From a checkpoint of a small transformer trained on Wikipedia: 13.5M parameters, tied embeddings.
MLP neurons of a small language model. Each row is named by its layer, matrix (down: output weights) and neuron, and shows model dimensions 128-255. Each number is 128 + 32 x the weight over its row's rms, rounded and kept within 0 to 255. A neuron's up and down rows have the sign that makes its largest values positive.
After each neuron's rows, "raises" lists the tokens whose logits its output raises most directly, leaving later layers aside.

L3.down581 [157 171 146 150 197  97  94 112 140 122  71  95 131 125 145 117 142 154  69 133 172  84  98 116 104 214 161 104  98 131  92 183 103 108 138  95 157 133 166 122 147 113 226 105 120 102 141 109 117  94 116 100 149 130 142 114 153 158  88 142  44 207 142 135 212 130 140  51  82 131 115 134 142 111 111 133 106 109 109 156 149 171 131 121 113 130 155 129 146 161  96  98 124 158 111 139 116  78 144 124  53 153  88 101 171  98 115 123  94 194 121 144 109 156 133  96 130 143 108 116 141 107 167 117  75  47 118 135]
raises: "hip", "ted", "te", "ting", "ry"

L5.down448 [110  77 109 103 142 144 139 134 184 103 104 129 165 155 159 140 171 137 188 159 138 156 175  98 148 157 122 159 159 123 186  74 130  60 149 166  87 155 122 127 145 109 126 171 130 151 159  95 131 110 148 102 197 101 134 118 119 140 105 189 137 135 136 174 138  89 141 124 118 147  79 126 136 191 126 155 150 170  48 102  70 116 146 115  65  93 156 152 129  92 134 153 142 165  82 117 115  96 144 140 113 187 160  93 110 168  88  85  80 150  93  72 135 149 177 140 204  45 151 170 134 158 170 112 135 135  77 137]
raises: " there", " this", "it", " any", " it"

L5.down800 [124  64 109 145 154 140 127 104 128 149 161  96 185 164 207  61  99 116  95 140 172 108 171 128  93 158  60 155 168 121 109 110 117 169 145 106 153  83  79  74  76 142 107  77 166 114 138 190 160  86 114 136 169  87 154  98 179 135 145  65  69 174 133 111 158  94 142 114 102  86  94 152 107 124 166 144 101 145  74 165 156  96 140 144 165 181 153  71 107 126 172 141 127 150  95  93 171 133 145  70  80 108 159 136 124 117 131 134  78 134 110 101 148  62 137 197 118 140 176 157  96 139 110 140 111 126 161 137]
raises: "rat", "rative", "ration", "rac", "rate"

L3.down647 [107 144 138 143 138 173 177  99 175 143 175  53 165 137 128 104  57 121  67 141 176 179 166 175 108 122 110 126 126 131 143  85 131 116 166  75 100 146 132 195  95 122 165 136  83 104  96 119 144 141 152 165 141 107 133 109 131  64 155 129 135 140  67  86 177 126 100  77 107 114 127 113 178 103 133 154 136 153  75 158 111 201 136 121 130 185 126 102 134  82 128 107 108  87 118 138 128 139  85 131 105 139 112 130 141  43 111  84 115  87 101 150 137 109 137  92 115  57 122 141 138  68  84 131 104 178 102 141]
raises: "zed", "ized", "za", "ously", "ds"

L5.down57 [104 172 122 152  78  72 148 128 122  91 168 131 107 134 222 111 127  93 103 107 172  88 123 118  94 158 163 134 123 142 138 144 124  88 122 156 126 106 110 110 109 136 143  51 131 105 158 145 126 136  79 113 159 194 142 128  49 184 124 133 103  90 136 155 106  85 222  92 166  88 110 173 151 191 129 120 200 133 148 176 124 199  66 152 121 112  94 131 147 165  79  93 167 181 118 156 116 124 157 167 126 162 105 116 140 123 138 210 113 120 115 153 123 108 120 170 102 118 130 135 147  95 125 163 128 160  79 175]
raises: "lers", "ler", "ling", "le", "led"

L3.down230 [126 176 117 152 135  98 131 112 134 168 108 100 126 143 107 149 160 164 112 130 152 147 144 168 106 117 137 162 189 155 144 136 138 180 116 149 105 173  85  72 162 141  94 129 180 198 142 128 147 155  94 137 125 107 150 188 155  96 156 107  98  96 104 118 100  96 154  86 148 125  92 138 100  97 255 149 162 120 181 123 143  59 158 177 149  97  72  89  98 166  95 158 146 152 120 182 128  91  89 108 111 149 124 114  75 172 107  84 177 166 142 161 112 129  98 167 139 167 116  65 148 165 105 159 115 155 119 147]
raises: "nt", "nce", "ment", "m", "q"

L5.down713 [ 95 119 159 130 183 185 180 168 151 116  89  95 108 140 126 121 154 124 109 176 151 100 112 173 144 114 153 143 113 113 175 101 133 116 143 112 110 122 120 101  88 132  81 131 160 147 127 127 131 135  97 115 173 176 135 142 149 112 103 162 144 133 135 157 153  76  98 167 136  98 103 128 145  84 152 113  99 124 148 123 120 134 145  67 163 137 127 174 156  98 163 144 189  97 103 158 140 177 107 208 127 179  85 156 120 106  80 151 172 122 168 118  93 143 108 165 104 168 232  55 140 111 164 117 148 135 174 128]
raises: "rica", "ric", "rol", "ient", "urer"

L5.down447 [ 94 151 158  92 152 127 129 102 145 144  82 206 158 135 135  74 149 110 119  87 166 107 124 127 152 173 122  96 159 159  55 122 182  65  76  84 156 127 135 137 124 136 130 122  75 142  98 111 135 117  47  82 126 170 213 106 149 141  92  83  62 125 166 149 129 108 142 146 100 164 128 121 107 113 126  93 118 168 123 165 113 127 158  89 133 183 111 108 103 122 155 117 178  82 168 132 166 123 130 141 155 168  80 135  94  76 136 173 168 129 124 156 118 102 188 151 119 200  88  94 119  90 169  66 100  77 139 117]
raises: "are", "ling", "aring", "le", "arat"